Weights of a small GPT-style language model, trained from scratch on English Wikipedia.
Size: 9 layers, 9 heads of 64.
Architecture: LayerNorm before each block, learned positions, biases.
Training: a variant of Muon for these matrices, 636M tokens, 9710 steps.
MLP neurons of a small language model. Each row is named by its layer, matrix (up: input weights) and neuron, and shows model dimensions 176-367. Each number is 128 + 24 x the weight over its row's rms, rounded and kept within 0 to 255. Numbers have three digits each.
Before each neuron's rows, "fires on" lists the tokens most often at its 100 highest values on Wikipedia text that the model never trained on. A number after a token or word is its count.

fires on: " to" 30, " the" 18, "1" 7, " " 5, "–" 4, "3" 4
L5.up1070:162117132153194089147101136098117140113155167111149129107102129086141129108108098125104136190142079148126136144138147093146105111142118131165116138161163166100122162164121137120135121103135115137119082107148163180115134118100103102124121098103137135135138164133082117153106134122118095137143120120106123136110158105143101116080131146142142116122141128118091163100097159129162104158132121116086109127094110126128141110093116156060101164070127127093118107144118118123130122187158114100166135106148153115117138115131096118086105139134099113108108106116131119142130116138092122130

fires on: " for" 22, " the" 20, " and" 13, " a" 7, " to" 5
L6.up682:145128122183156148102099149128117174117118096096146127141118133142120138110169130151124126109091132154145112160130126151155118127116127131129144150123108133115089118096158149131124150111138153114126098160131109110144162128133154125127082119154120109131124120146068137101120109108142120150134146120150134128085085109119107142108120141111144122142101127128092122107104129127168139143161147136106110121157185117119134164146160109094110116119137133138060123122101115158130137129155090084121155172113085095143102114142115128181124138122114094103144144143120116133146156111138140160

fires on: " " 31, "–" 22, "1" 11, "9" 10, "8" 6, "\n" 4
L6.up1730:157141107099159151127139162119120171100090169146099094159144141113157119158130121125145138156137080142111102097100118126103144113090152117123122066112105128133145135186113178131105142181158145120131150135169143120093162109145108119093116117108112110125144134136111180156096170096138140109153114104109124146112090105141116128132131111079117112190141157146146118104128131147174168100095110106128132132079144135134145093118158181135134161112123204155120137176119126089122133134135127129143119116106133083105106173077124130138138141159099115122113141144145144105102113141112128089

fires on: " was" 27, " is" 16, " co" 4, " were" 4, "," 4, " (" 4
L5.up1331:131138159156113112114164121134096149097117135093105182135092137116160118087108136107118137166111131147169113113135141099120168136114164128161103135134170108157135083143107123126118118136118121135153136116157132156135169093120099114150105139063123111118170130116159112147089118147148144078119135084104177091112121112114085140123097114130116182065126086096144150130137135183116116084124107169092128088124187145139132121119126108117126135107114109108150113103100115154163116072134147181075109158129136121128139159150093159114158115136140144086134109095139085116131111145155107133

fires on: " |" 26, "|" 12, ":" 11, "," 8, "\n" 8, " with" 6
L6.up1548:101143105120115101152104104151158132192129122123105097146099111170124154120153160126149125093131132103111100136128109122130119119137163133112088099138141113102111093142139122142142111120114144133153135106161162125126092104130111133108101113093169139097146141151113114106144112139149147145120129138147111148110138130140125086096161116147167121115151088142113128115155135102113182119124157147083112073121134109122108155156093131112131151135129102105141143128175099140117105114158144160123137158140119104048119129107111101169152116113171113126175151114177162132125090104172148109

fires on: " M" 27, " F" 26, " G" 12, " " 6, " R" 4
L6.up710:110106108125129114166157182133133137097116158136133147110114121111121171137156091078118093150160115136167134121125115127138155117117149117141115104137151158146102132126056118109117172108102152136155154091158151156143096096119162128121124117164143191127111075159145144152117126103137121141139136120121108128160139147081099116129126166071097125101140129118143078162139124115135139157081099118095131174127162143107163115134098106109122088133145144148111130116135151112108109115141104128122122111152144146167109102172124124118152135148189105110151122107134171166147125083137165107

fires on: " of" 41, " for" 12, " from" 9, " on" 6, " the" 4
L5.up1706:111103125141112113134148131120093147162145147152136139192137145163140125085117110117058129133115100166115080154130133109129105133126161133116154109133130174162142080114112102133106131105116159113141122124108138114089129175094142136134069084176153116099159112149112103093088130088117125144153132148146060162159122113132130102126140118155158161114154143138160125105083159078123169142143140077154113109095097117163119120107122135163109117148098099152076128092154145151122143127081132131134109129146129166180118139083090112142132155139147136145133145121139117111134135119161115102

fires on: " as" 19, " \"" 16, " at" 8, " (" 8, " of" 7, " to" 5
L5.up1717:096109117082121139112157105120065116066161133137120110123097113067123073129136108180120118163143148174095125115142142102123133121138126137188175138121141116118133089136136155117131146146141111108120151155116108134126090123125087144150151152118114102149138146147140127160123097122087134135153093130163137097121128110160162109146127134097113139136120184109103106110103117138136094064164106130154106160098143105120149140155130166133130137128157148123147093107141075099079086134109097127142149134110135101135118122161114132122148146145156135094139160163146150162175098104126095129

fires on: "," 28, " (" 16, " |" 10, ";" 7, "7" 5, " but" 4
L6.up1539:121103137150126112080150125157133096126122131144102095142136120159095132121155111136125084137170140140083113123157166104145093135116108128094134118132101121138131144130125155109141099131180151134139115075103095151098100150117190094157126158109137110102107096118122143141130091133123112153115143072132102147098134071150131124133136132115118134148163135112119084145169125133173142167151159145115146140095149132106132127153121139099153084098110103149068115181110130164137149117139167179084145113123122142164147142129144143125144086115069139151179117068087137166099133143091114167

fires on: " |\n" 30, "|" 8, " in" 7, ":" 6, " (" 5, " the" 5
L6.up63:147100139186062151114114146134128121114144139124166114143119150140114126146123156127151140131149104148112086148162157122117153138141154111122113123165126084213122088110141131161134100142115145139117088140066132131113115111110143130120122132112101164122121115116092104120136112161124146108116120138132148125153137148127141095160121192144182103149103147151107116093158176158129146137091111106149109109136115086138133142144100127112142118164140091110136120154098120078117139099134162158096172154127114136119121109100113137150116107097134136157118127170125109131126143160106112127

fires on: "9" 81, "0" 6, "4" 4
L5.up1109:155115146150160112144133138125158160101128159116135121111143127173156104125096125091163139079105128122115122106091098107145106137109126097178161155159122107149141145135126103175138133096145085122111127175135126148110119184169149112133112170094093104121183143104147121166137132116098146105166123109131106130100185139160129133126132128077131148166174135155088148108111138142101168096120174115102166112121131068185139150194119065134149126138088134134148103100139076101169132067121112097133131127159110118113152141146147140137123110135106120101117120145153154109160170138094070118

fires on: " " 35, ".\n\n" 9, " H" 6, "," 5, " (" 5
L6.up2086:110160136142144089146111127112169120138094145180133105180101104091161123162109132140068127137107117120141164115101110131129104162111112129134155156108132136159141126115125135158157082130128083117093124137143129154142081184144114114101168122131136115152125131102106143183138185118106138135134109135124136155189097125142084081114134116100094147167116105109084118114106124147113120153082143129120065142109127138137170120105138173156131146176157132139141141139145143137160145135075162120116130101110090088117185089140129124147115106156162123135116160147139147133122114097098103092

fires on: "1" 68, "8" 6, "7" 5, "2" 4
L5.up973:139115139115088093135115126140127080106159166166130149106119123103162150134153097105151132142133153134109131156123137150147103068146134137161141094115110146170181133155065146100097121113130151136102086101121107110146112117122138165139154105099156086124163136152132103125146092164122150150110100131090106180124151131129142141109122146132122096155148113127110093157103059133133117158134169072107089159181092127116136126126137136160132170135151089082129095143145143108099126127140146108123157114159111113128101108123091154119136165133089139140114144108142138105172180134127122117

fires on: " is" 41, " the" 14, " as" 6, " became" 5, " w" 4
L6.up954:129114140135126113122147165135168120120133095124113161127148124099116160068095159107148114127126133083073125144101123124147104136136154154161171122116101119103180146142113085145090134090097128082135118102081116145139113132142151141126168111146098138118130132081150144147143165121126134114127117143168145132134133072140119119082145107142123144131153104110152083094134155173135119102126143069099096124146116123122130128140144113152135135123128111128166106133092130105132146126109107101118125148147112158109115159129158134133099100127103123088114118131105126112126129124152073139

fires on: "," 48, " (" 14, "\"" 7, " \"" 6, " to" 4
L6.up1487:160084149128156144142129158105118086126135179080113133108087114126161131149130142120093150156148145149123152139148112117148142085135165152136177156132152126128129135112091118116172123128104115137087146162123098115124128157144150135161145111096112154148169135129109159103146137098136159109103157131148158127124126086133086152092134094098120178106087130151141091124137125156120101177131148105120165149167157155132148158116121084141124138130118106109104097072089086157165095142092153133128109114141138146097136119127105141111136145113115115143147114109144088143122091141122089114

fires on: "9" 65, "0" 26
L5.up155:112135172067120141148094140139146131103162094093129122108113131115153141187134157133139066081128168128131114147148106150109170132107151099108103147123130127106118123154138138158070094112165129154143095163142147123079167124119139166110117117138118140117111147107128127151088136175176156109068093172125147124119117150122152114147120108121110104131113141132123102110100135164094117124132144121088106133143114141123182144183114105099173125167101124135114131121122158133089132110097148124137161124155081145128092119125109093153117115081142109117144128134136105114108169146083089104

fires on: "–" 28, " " 27, " a" 4
L6.up1666:125109168121133123104156162138106145113143096136193126146128152127137141131134083118138111105123115118145118112122108160115105166120127099124132144099137130149107123150133091191124119120128163108097129162148089159133150121152152119115105150136084112154116118118119122134113141135106094158140087161081117140133178102148105155105151123104114134130098121162125118097097134119152163146166127105141109101137117130079097125105135146156138133102143187086084173149135150121135108100141122122178131161108138107092151141122122140126128140107126111155101127126117150125178134123143108133

fires on: " " 32, "." 11, " then" 9, " the" 7, " \"" 6, " The" 6
L5.up2170:159126130162159147166139131143114185103116139116051118168120100135146140092135124150157102118129173108124168144118150106127101141134131117153144162174124124160099133160144121143144157119129073127136134135098122122090113162099102127090126170085131133099143093132113136128120172111134097132173155122171142146137127157132073107141142119134049132161115125144149110097147158125148155142111119146188123158106124166090146121135099144146141111164095150121119147105088154141096085165154138128104083123116138137144125142113132122147146146170132084127113140119122128159129116075124131106

fires on: " |" 39, ":" 6, " scores" 4, " Star" 4, " Hard" 4
L6.up403:157114115112104138131135156080101120103088147158108135130149088091158101116158131141113128159140141156127155136137113092139119137170152104126172185142107139139100128130081117144118095123114122092147126136117140143132115081125143101149123128144128161084174110098124110137119158127153124074092119149144157134101084160075137115162150111159112126167115106148114129144177149150121122109145148118149145155104141120141121143140110101095136126146115127054173131150129128097136094096090120116154128118114135094116112119106139178126089071125107180123133135159103117155125145126104126102

fires on: " P" 47, " p" 18, "P" 13, " No" 4
L5.up286:104135116135164108180165123126129129092126121113101141160073133140066119128138113156136143107179153057132119117096132129170133071110162145126140109132130112132138138116135139157138146103134131149135113131140140183112116177155117082116117083138138115135132121167132122109106139061150124149109174162093147179156104151148153118131115109102092153113167125117183124129136092102163129130173108147147108172103155114099107140117132127113109078132134129133138136126141124126135116167144129137081089114155112117108126118133113128113109132148100130134091107121155122118140136129123145107

fires on: " |" 40, " from" 13, "w" 9, " of" 8, "|" 5
L5.up767:117154099139140134159174133101146141116108075095083128130115140133105113140132098141093098143135135188111116170150132158141131106121151165132129129115096136129123117139113152117135167119120202119117101114118166098139123128149120119141123159135103086113121071142116107163105133122143150112092100117148155129108144116148191172121131158115169111107173108114144186128113096110100153157147138099131130115138175096132149140158126149106146114138132125121110140124123117140132126128159111173151152093154111190129114116131149111112105125081147139133125143146143125100170103137150149120

fires on: " a" 59, " " 6, " (" 6, " A" 5
L6.up1017:135078092154109094107129127127154092137108147143098114183095124075118105127114099142135140115127128106127130121106138127135107120174132136142148106135119133131133162107134127123181106166095102142114121149132078120170122130132163109148127121106130102111162157146134152124129160121128101128144114127176156127092131122147107093078121168158107109138119094143111152128149148127185202132084107169149143088119116153120139090093152163139135092130142113103106135145139146126170130077132128149154124112143140152135132166168081120172138104134122110126119157107143100152160104135130160118

fires on: " " 37, "–" 18, "1" 15, "9" 8, "2" 6, " ad" 4
L5.up1793:121145155117138133143129164169120149059133121151143115147146140146142177141184156132119143136158134132146117104102125135147144112089132141173161120094121122168098147124124094181128123144119150134147128155099099139112097102147124152073089142136124108112136116208160174134105183151088097107121114161112095136130149140113124150156176113128128138135127120130158124119150141154165123115133154176088164133094115096151167141129152108147119148106091150120103135106108074125133111151122125101137159160126137107091108143097122124098099138098091153133161109071144127176138163152116102109

fires on: " in" 40, " " 16, " on" 12, "2" 9, "1" 4, "born" 4
L5.up2269:104140151141123144135130124156145114105133150131181130117136161128118164136159163148121079172110103111117108166136107130112101132154105144157138131154126118093166131150137119115120103146099158108100107134114128168127169128100089106150097104135156121124102126118134141125164085130122161146122090118154169134139149121089138114103134119084168109128123100105154152135168136115152119132132134155161171103113138144146095134077109124141145149118094099161136091162108140151127150137082164081132144100151166101131122118116135152099098098146072113152179175136073122169121139126064090128

fires on: " " 59, " |" 30, " (" 5
L5.up1175:144130134112099129144100163131117154114111137140122118090098142143124137145173103123150121120141167070130134132120166176180113157151158145167157094155116152135113132069129098102108182169144171123115138117143162166104130087130143105133141114141104167103146150098112130151135122146174126130102102036129120142127107149083119115120141146090097115133144171119130105149140131111141133113117102115092150082139145145162112106123122107134146126144121123152184148132155158148119135120147139094115118126139132112152108144132113113097119132137104081115090122125126116137160166113135124149

fires on: " the" 30, " of" 16, " increased" 7, "," 5, ")" 4
L5.up1283:120187143121098102110163082163133119126134122146136093186143132151150097164164102108135086160130079149149172107119125126149138114131096164138131110137128094122116148109153113110146130137151092112132109124123097089117129123127130164132089127134114127103138157153105111159120187110119139179120148130131135153095122158170145109144130144121077120127163124128151132110133112093145102115081112117166173117112125153127125116156112102091130113110109154139115106153177134112072162121089117143132104101148113119142163075116112169123139145150148166128134154103130115136101081188124123125

fires on: "0" 53, "1" 16, "2" 9
L6.up2201:145118098125115109123145162116125109149144106110106149129126099109153121101099104091108099138114138148106133197165112116140159127112130136142151118137119122126090128152099140137141152139132123110142107098113092121143164092101095100118146122154131100119073139158137100158125146102160129167112115160120107116177143138125110131125081087140102085160132129088115143115127110151065113143174136104133101109099149109103160100162132140130148147113152111128152160143142111104153133133112151140137192123135078134119127105169088167128153139111120113086100109118110144080167123130120102125

fires on: " in" 45, " from" 9, " since" 5, " In" 5, " " 5, "1" 5
L6.up1757:102168172165129140121130169103152138107098144168179119160116156111156187128109165169101115172090125126101133097120100123143170136120128154159134131161129089133106133148114109097099075156095129136109113152138153159107182098127110132134089083101122123148102125172122157131142104108143159142139113088114132139141117131127129099092121114102153112154153119132186117159164152127130135144143137166162139122131142160133137167084115113125113128113064125155099075137104139180123155122165144098133158103122119103087087146113108132084158084151147125117155141135115123162143157130105082110

fires on: " at" 41, " near" 11, " of" 8, " on" 4, " including" 4
L5.up960:133129130126108150115138108169090077150115105114136138124133100098139136117137113117078114105122127132142137134154109105143109120124180107146115132136122129120140097103095123142139102144110104139113176138131181082090150138067106127159151153154083131095145158147086099124124143094173146191099120103168131150095103129113169141106114124108137147111126165154165138148124115159107208101151131124129128131118123105110112123174102129114118105121091159066140121104145144123101126140117144123160151071114168167156147117106115121151171104098149138137138091113097126118134147145152073120

fires on: " the" 60
L5.up913:106146116138130177099153138138122120118097089130118158112152122095136114092065143155131125120136143101104124123123150128107118122159135128165149139130120145133133127126109105152116070124114123149128159149107157202139127128128157143127111111111130133103136132127123118123095148085113119138148157128161108124162143088128126116130097101106139113118138105102114134107136103135136140149139137090184146139169152144151091119137103108144131132134117097165125080180127117140137125122090154130137091121144125121158094088139117095144121128136131095135133113169090111109097107089130135095

fires on: "," 78, ")" 6, ")," 6, "\"," 5
L5.up1730:150095132101074190173151133118150124156156112087089189158108115109134147135138139101105071152136112105150141089130117142144154105148094136128135178111148142090126164087110099120142127126120143151106168130158108123114091140129162163135093135120146110118049160144127097142107125132141160146112125141126174162160142142205108138130100158084107183110139092137119105101152115111108126133136091093084145126171135101132123137125133107154114112118094141131095118119159077100109128148112148161107136126160188099124141118147136125156159118120198126141140121103145150108132116165126105138

fires on: "0" 55, " G" 30
L5.up1337:144121151112121168123135151133132139137107154115163161135128118142162124115163126115119161135107187171174119123095083122092123133139143150133124134098107121175105099176101129157111127099150105095083122133108114142108135110148139158123072120132153125140101147164105087153078089154176124185142132142138153107148125121126156106130109103157122126112092126121129116095129137151132098122123121091115185126115140137178109137135123152099130130160096105143122103145104137129088115150151142116082133162109107166130111088160162131162165138130138118098152132111121139140149136147123087098

fires on: " n" 19, "N" 17, " N" 13, " about" 9, "al" 5
L5.up431:145142119118107072163110112104125114141129157115115157117123143097116119174110111105093159184114160086161103161127143102107116122084125157114129089123085132118116143164151147145172092121176133146146137144143134123093114123132133153102128103105151192102158120164144112112137093136134179158120104149107099147114139141065126130108125135093131150167162138108142170138148123148141149104125122139111111176120115095099132154117105101162130118142139183135107136114123126127164114124114157121134100111169130139142115130125145152088110135143091146134124127143160089137146194137091111155

fires on: " |" 25, "." 19, " The" 9, " the" 7, ":" 6, "The" 5
L5.up1066:144117100102091117080138135116135075126115106080137150142125146125061115165153118140116122131123121113149135112136163150127120108146154129134110100130161139109108134149083133125121127140113147176156150145142151070105126128161147155135165127148147098154167147108114111112093113107158131119151151126133112134119104151136115103146108097143158153144123152133101169142110132157128122151122109118157107132172137190139123122096111167098159141122162164126136165099107164147142114176156128107124112128165141113116113134118126095150157096105119133103165126137152130140162093155075192149

fires on: "," 19, " the" 16, " of" 8, ":" 7
L6.up1897:132116106122103140079137131102128150136134105113136087122117123156159151154098124141119159165121134124128091142081137109089121108113138132144142142086129102109126098131076132128121165129167135188136139097151110113150101118155120151125125180123129120110111146127098133128106141156167132118131121118136144147129118144100162148119127085108153150090138185133090125128134139109108103145120115087076138190170120144135104099123077123134132120188123132106141147096152109111114062177144133112150151129149160126151161125133145158113114118103099095108109126126144112119154125094091139137

fires on: " " 55, " |" 14, "-" 6, " (" 4
L5.up657:117146151124141158147155108089164118116149131135093092155135164162115117109148112114143109141131117089115111113114126129115118141150116121129143139132129133085140141103136118116105136147123154142114158118155151170178088127135153131152081075113159135102162121119145145135120148118141106168126124140124142152120153105108090112097135130124137167092167178115186135144172166115113159093102127125082141157103145122120149131167141109106155119121120143100157140151169110104111128140116161153126115121140119108139127149165124119136113152136159079121116141147128147121125116124157145119

fires on: " to" 33, " W" 13, " in" 9, " per" 5, " by" 5, " the" 5
L5.up1225:131129115158158115132082182172122146109122137105178145180088108108112158088161101143139140152148097131107143109147135101097100160124128158105103125146157134138118121111121123095133119140114085155110116106080129134116126091113129134108110097101140145123108100152114093129173136112105153157094124134177165111150127077160105075092155144110151095172164145112089119088105165116136175188118127104159128115147150124116161154167150144124115159110099149128110113207103125117087121139164163153077142131134137105118128084141092151108123119108088075098137158118169104154129149116138156148

fires on: " of" 28, "|" 13, " in" 9, "0" 7, " and" 7, "ich" 4
L5.up475:106125112164131127125090161127114120129163129147089163120115104156176113138145081085156147119106098130123124159121121108164119148102151095062094109113108121156163104127125096100136118143107175144136167121133108113118139109123106107122128118111170070100125135143099131105175130127127147143116105136133110104147137150124127141095114110122134154095119109110103129118119174141079114131118182103135134140136153130142118080123090116125179175137159114131140134156131135160100144188135104115157165119154119115083120137150119139154123110121163109161127093143109081078193096160127143118

fires on: "," 19, " in" 13, " was" 9, " is" 8, "\n" 5, " Co" 4
L5.up25:115119095087133126125117149114121137155102161095152135117083106132157129112157101121108142079108157076136117158102128147137134149146159186113132142109097130143174098119132139083096104135116136131128103122122107145108138143140107127136094161147161167127151113117155154112151130089139145180079143113132099112126099168140088119116168088130132138196163164125117174115166158100154111126123112127120108153123130126115149143119146116142143149108191145137096083098140144116159095134089134104114094154142149126112138145161141112129169112110153151120143077138083127169153088092172173131

fires on: "|" 26, " in" 25, "0" 15, " (" 5, " |" 5
L5.up2171:158155145140125123160092156170120132171116143164126096128132141180165120109102137153112147124094115145093087120110119120100109167088133158149126116152148111119115139134123151136098094149117091113112074143138089187120140083099124123106134114108100105127173167164136155118123171104133147163120125122104142155134152127138135153125133191093130121112123146112141139134099115120088141160121162099117128157172115153173151128141110114059138138136108099134145090135153110149115093153085114134081125154145147120134113079110101129131132096106171107046135122087125130112147134094155143171

fires on: "-" 71, "," 9, "0" 6
L6.up768:126127116132119118143121152110141122131150132120097158106166156133135139146123124153150070148101133145093087136125136078168124111135140127125119130112136141127085093114113126159132132142112122126133134182158107160198151158127082151144117131145163106112117152122148114132106170079142111090076085116153147133104113128122056103135119107128110095118145124129145110111106117123094130127126125136133087100164116109106119076094130146118110128109158106163123100188144133111131107116115135143155128115106144131092177139167144101148118120129123058122142153112135128135104103123126056122

fires on: " " 100
L6.up960:101123145097109166176126114159096129132113136173151131130144148104153142158103146148114109141143128131156103154142092094150124133110125138120170108127089087153094121101140126139141132162121145100104130124072141143125111156172112145107138114085134141105108156122142150134144123102108110125153151148099150166142086159127118140127150136134165099107130129135170108117143160130115143151095131179115141148140105137143156103117108103128159122163113135147135089152087118156095110150102158104165116118149164165127113173097121113118094135159095143106151137146119150149098169166115136108

fires on: "0" 72, "In" 10, " in" 8
L6.up415:075114154140113112118110119135133134111137150122157102153102138116146108112133149093114153108143113107088099108127140114099102121147114116117088140122130154132132162105145081122139106097156098156139083114153113144144113141106113103120151124120097124125134143134134133153071199124157109115142098145138120160132106107128136165136124144105149137117091113093093149103138114099130148117130162133110158118127153122159118128114112173108149128125092154150115110146147100165141125130100073187123180123114121139145129130107089133109141100110188113141156137166166130147125113121155123090

fires on: "," 64, " United" 11, ":" 8, " |" 6, " in" 5
L5.up2041:120135115128110082148117177133111144113086180135102129154115088124151136120158152119088118115115110121119091123152086115159130142125133079138127135144123153148172096100104142153113115124147111128125106071163097185121141121128126091137161106147142157119140095123093084107143093152168085134108144159138132118146122118090089154120115155122147190144108106182102169097155168162148124119082124145148126133081164098162178111131136105111120155083091155136114123142080124097153099102078160158163104147084104147156134143125113152123112141154129100151134159148111113120128117137123146115

fires on: "9" 40, "0" 18, "2" 11, "1" 11, "8" 6, "6" 5
L6.up1852:107117131129136109160144152131128156136143146102143146137121090076101142116124155145144137133079100170139115140106101133080198112136161116144125104148166118138152088139098116099106080119135111139120067158143091143113141080115157089100112055120137132104128145161152119148132128161126148156129114133116132141131078167144135160138123156119156110128146130135118089169120123103139160147156127152128145103156146150147141163119100098149125162116110137136158140146128173136139144118150149122130118128165089155154087157141119153144126132121159142135165085085081134167141137115119074128

fires on: " the" 36, "'s" 9, " of" 9, " " 4
L5.up842:167170078117119120143137160146169153122132122182152087116101116140128116111090102140125123182117122112148172149099158120153107144132164147160132144126128134124109139142109133112167114121126121125105128113117119140108146123109163177072120177125088116102127135124107136118157117138124137101166086131167150144132117121115125151140115096098120118105161138086111142078164168147164135150130096113127102159065119098132122114172088112165105164123148138101152084127125128121109168151129125147124103113143117166111147150126098138147112149165100102075120131102154075125129114117139123131

fires on: " in" 32, "\n" 17, "In" 17, " In" 13, " |" 5
L5.up1901:155114116130114119074123134087140112107100167107160126101108106106104136154122146122122137113113090126138127122127134098100144111169131122110152112087138166117086121130145176093159121146152121113107087141169156123112118101136123111163111146118147099097131157163150121161145120093145142136108127126097107116096130199147115090125174123100181117153144118146092156096126148124150130113148117115132124140117117163110157122152128148138140153167149106098141123124101143135124142146126137135138129184124097126104118116140110109138099109117173117092128111091157199145183086104152158159

fires on: "," 40, " |" 16, "." 12, " of" 9, " " 4
L5.up1882:101091110181107095132110115116095132119083116130080111122121125185150126128160146174155116100143117134120142184090098186162159136092125113090158147161121146089172140142089149136136177134097123142089124143117115154123091111118127141114095131159123137143096181118136133166089148111120157144076100121123119152129130137135150092117135148101138122104087159069168098125132095131091132166121127121141087144155109117174128128143112105124171169114119112147094131142131137147120135130098124099115128131158148134145124128108135095159104109135125134127145129125137123115096116164148114090

fires on: " |" 39, "|" 15, "." 8, " and" 8, " " 7
L6.up575:150143131156100148139139153150111121109115119126148079137129142153149117115139105139075102167147122081134132103157132137153092107145124140116109148122107099137120108153104123092161147155143161111126133120108151128097131125184133161168088090151106167124115105087134154140126139127104146153115122072164130133116097110129157106100130127129149081135144070138143142126176109113171137131151117165146134129073114189117189126128112110114140110145129082183127111123110119151125129103127165136157155150106136111118104154103090100107127125137093112126156160133106141144139119132141067111

fires on: " n" 21, " N" 18, "N" 17, " Pl" 6, "n" 4, " pl" 4
L6.up26:096153134160141074126125117122181079114160129078153164116125158108138121139116060132138124141083129138129090130111118136153145091100114061112129135099085185117130144109100145177112143103131132158114154148123125113141150141115127145129105103115133114123122130147133130133116167100114158137150112104167136159133112153105144125125115129112140131138138121101126097114088141159152166065116098126105162153123147147076124117131136093097166144137131155122091094149113142117118135154101133142120156100157114153127141135117153139108141144139105100116179130137142173131121137132119107151

fires on: " " 41, " one" 5, "0" 5, " which" 4, " This" 4, "," 4
L5.up1936:143146164122161077134129155105138136130121151092129075098129117092143101156119109121115111164187118123116140129132130143126125137139136124119129148129131073085127144139128117157173181074117148137142104112130066148173111093119126141157123124142098129122125118100121147128132151173107150113165139123134147163116114098114084119112133159112175131114093180115098148122141122140143116101103126113112167123115126141118121103126108152126129159152088138081134166143160104100134156117127148121121100146125169105167117154134119124189101144148112142123123153113136113146139121136147158106

fires on: " " 23, "1" 14, ".\n\n" 12, "." 11, "–" 7, "==\n\n" 4
L6.up305:101103124102126127101094093113129172157110104150099071127131119140131120120148129145127104144182174162160125114082158132107142158152116068118154147136122138133164122148108130120106114126138121108137130121167077110133124104125119081127086121084116109105111156145101161157109130110100136132120123111144096186074097126144118136130152125127112141129158169116123153144162126142140126130114102119118110087122120150152133117141095092145151190147064127117097109126146146137083095104093125122153113119110108096100136141102159128125128087121164126130127143100112118133081143153154150134

fires on: " of" 31, " at" 10, "," 8, " to" 6, " in" 4, " calling" 4
L6.up2130:133113131102098138172058117141157145120121115093148144109131123147102160105170130140160161118170091136122151157119151093085132074071168094096122112132141136128119158150145129085132100163118132151123158095143107108135130093113154118128147139132135132112126153154118127121136129129117120120140141137112151142092125106117115106119122136090120178167102163131161110132149181107112162158123139081148155191153132188129067152128110075133121173144128123135148124138121165164113123114160143129122094174143137109154156120123117135121166100112143103093100074125143085119174099148102143119

fires on: "P" 31, "-p" 8, " P" 6, "p" 5, "rap" 4, " p" 4
L5.up2236:118075118134134119124125108131159126103176155099128147117112149134105119085089155143127141150191160103119128130104133117144129149139126133150106146098114122116088123137133110118134104162095110127131096170184121165076099153148113122072142124108165121141136159106139141130135165089110125119113134115110112146081108138153099101124113086059145140125134128128184123121116110152179111121106115146103133157091146131153126136121110160106152112130097150159159137128095159118158112149113144182126137139090107095138129126090118132114127133158132125144161108150138120125119116078130124169

fires on: "," 18, " in" 14, " |" 12, " as" 10, ":" 10, " at" 7
L5.up257:132100099102124134174153156096112148097097127140100085086165102082099172115155130164092111152118128124121162113164135110150091110137152087143128113067114138157148099131170098147116108162150119094140107126148142126107139110148095145132165125162146115136155162149144102101136132102169111106065065111151101121107122156150102123108178122144116152149140154113121126119112183182123077109092103125140152131104132115125116126155111117118121171148132128124139137072124132118130130112139142131117136140126129129167130137139168125109142126111139127103161169134130128123163077127133140121

fires on: " of" 18, " at" 14, " by" 7, " as" 6, " in" 5, " faced" 5
L6.up2229:113124109096125100113122149139095171140135149091131113109110157108111177109134110107144119119153138114121102134142206106104125142119156098164110186087142160168141113164114147135144108132114126086129132139166157124174105146170117180123140147119122121131113134116169092096136142122113126167123142129133126129119105120145109141099142109169130138164172129142072100132130156103136134147138112097148107133099122106096082089121126122120118187144155110130172157135085154156115122089163101174152115148130137098186146117135151083138070100115132146172132092161114075138107130112166116084

fires on: " |" 70, " the" 6
L5.up275:128118109174103090118186099088146093143129111133115085121130127110134129115116086172173157167122123142127105138108149112143111166152156161136135103122143150105127091161119117115140130124085141147131092156110118087090149120130155121115146099128105151116108106131114110155129154084154128109111102125093117128093106103140155138128137139138140118101142119100132100120121126157151116142103160147127141109145133118151088179164106164107112133132112153161131130139119167107131142128191138135146109114140120165147094160169180118112095119143150125155126109113122088116146140126088073104

fires on: "0" 42, " R" 25
L5.up3:114140125122118072166118123116122119078145142138164129120139148127128106162147099112152167134169128111072128128115156129157084143123122120105131114152110119134135153143131096153116154132162118100080136131136087130132136122128115128128176094121078102168120087117136116068169158128104115153155155162106143145133083161138100173146120136125164139200126159114112126089140123144126143113096132082101147145105139098129132141172124147154107129145097139136133076111158142167077116141093104114083137155131145117131147112150087140144116114126102123056165147125115170118139115137122095141

fires on: " the" 25, "," 20, " of" 10
L5.up1944:109130133128114178127113140107142071096107119125149148137118135124132139144072133119131109197126103113101147102148115131155107127100150147154151161133141171123153089115104145147138106082123104105155170128124146104124128118119155136159105134132161175138146115121117068123109105146118143149126169132160113103148124122126104100151112097161150115175116138101111112111117126160131156148146085142128130123116158080103164145127152096122116100166144123132149118094123145149128143153103122137164151121138157161142137074133110132117085123096143152175097112144088133151134114092136109088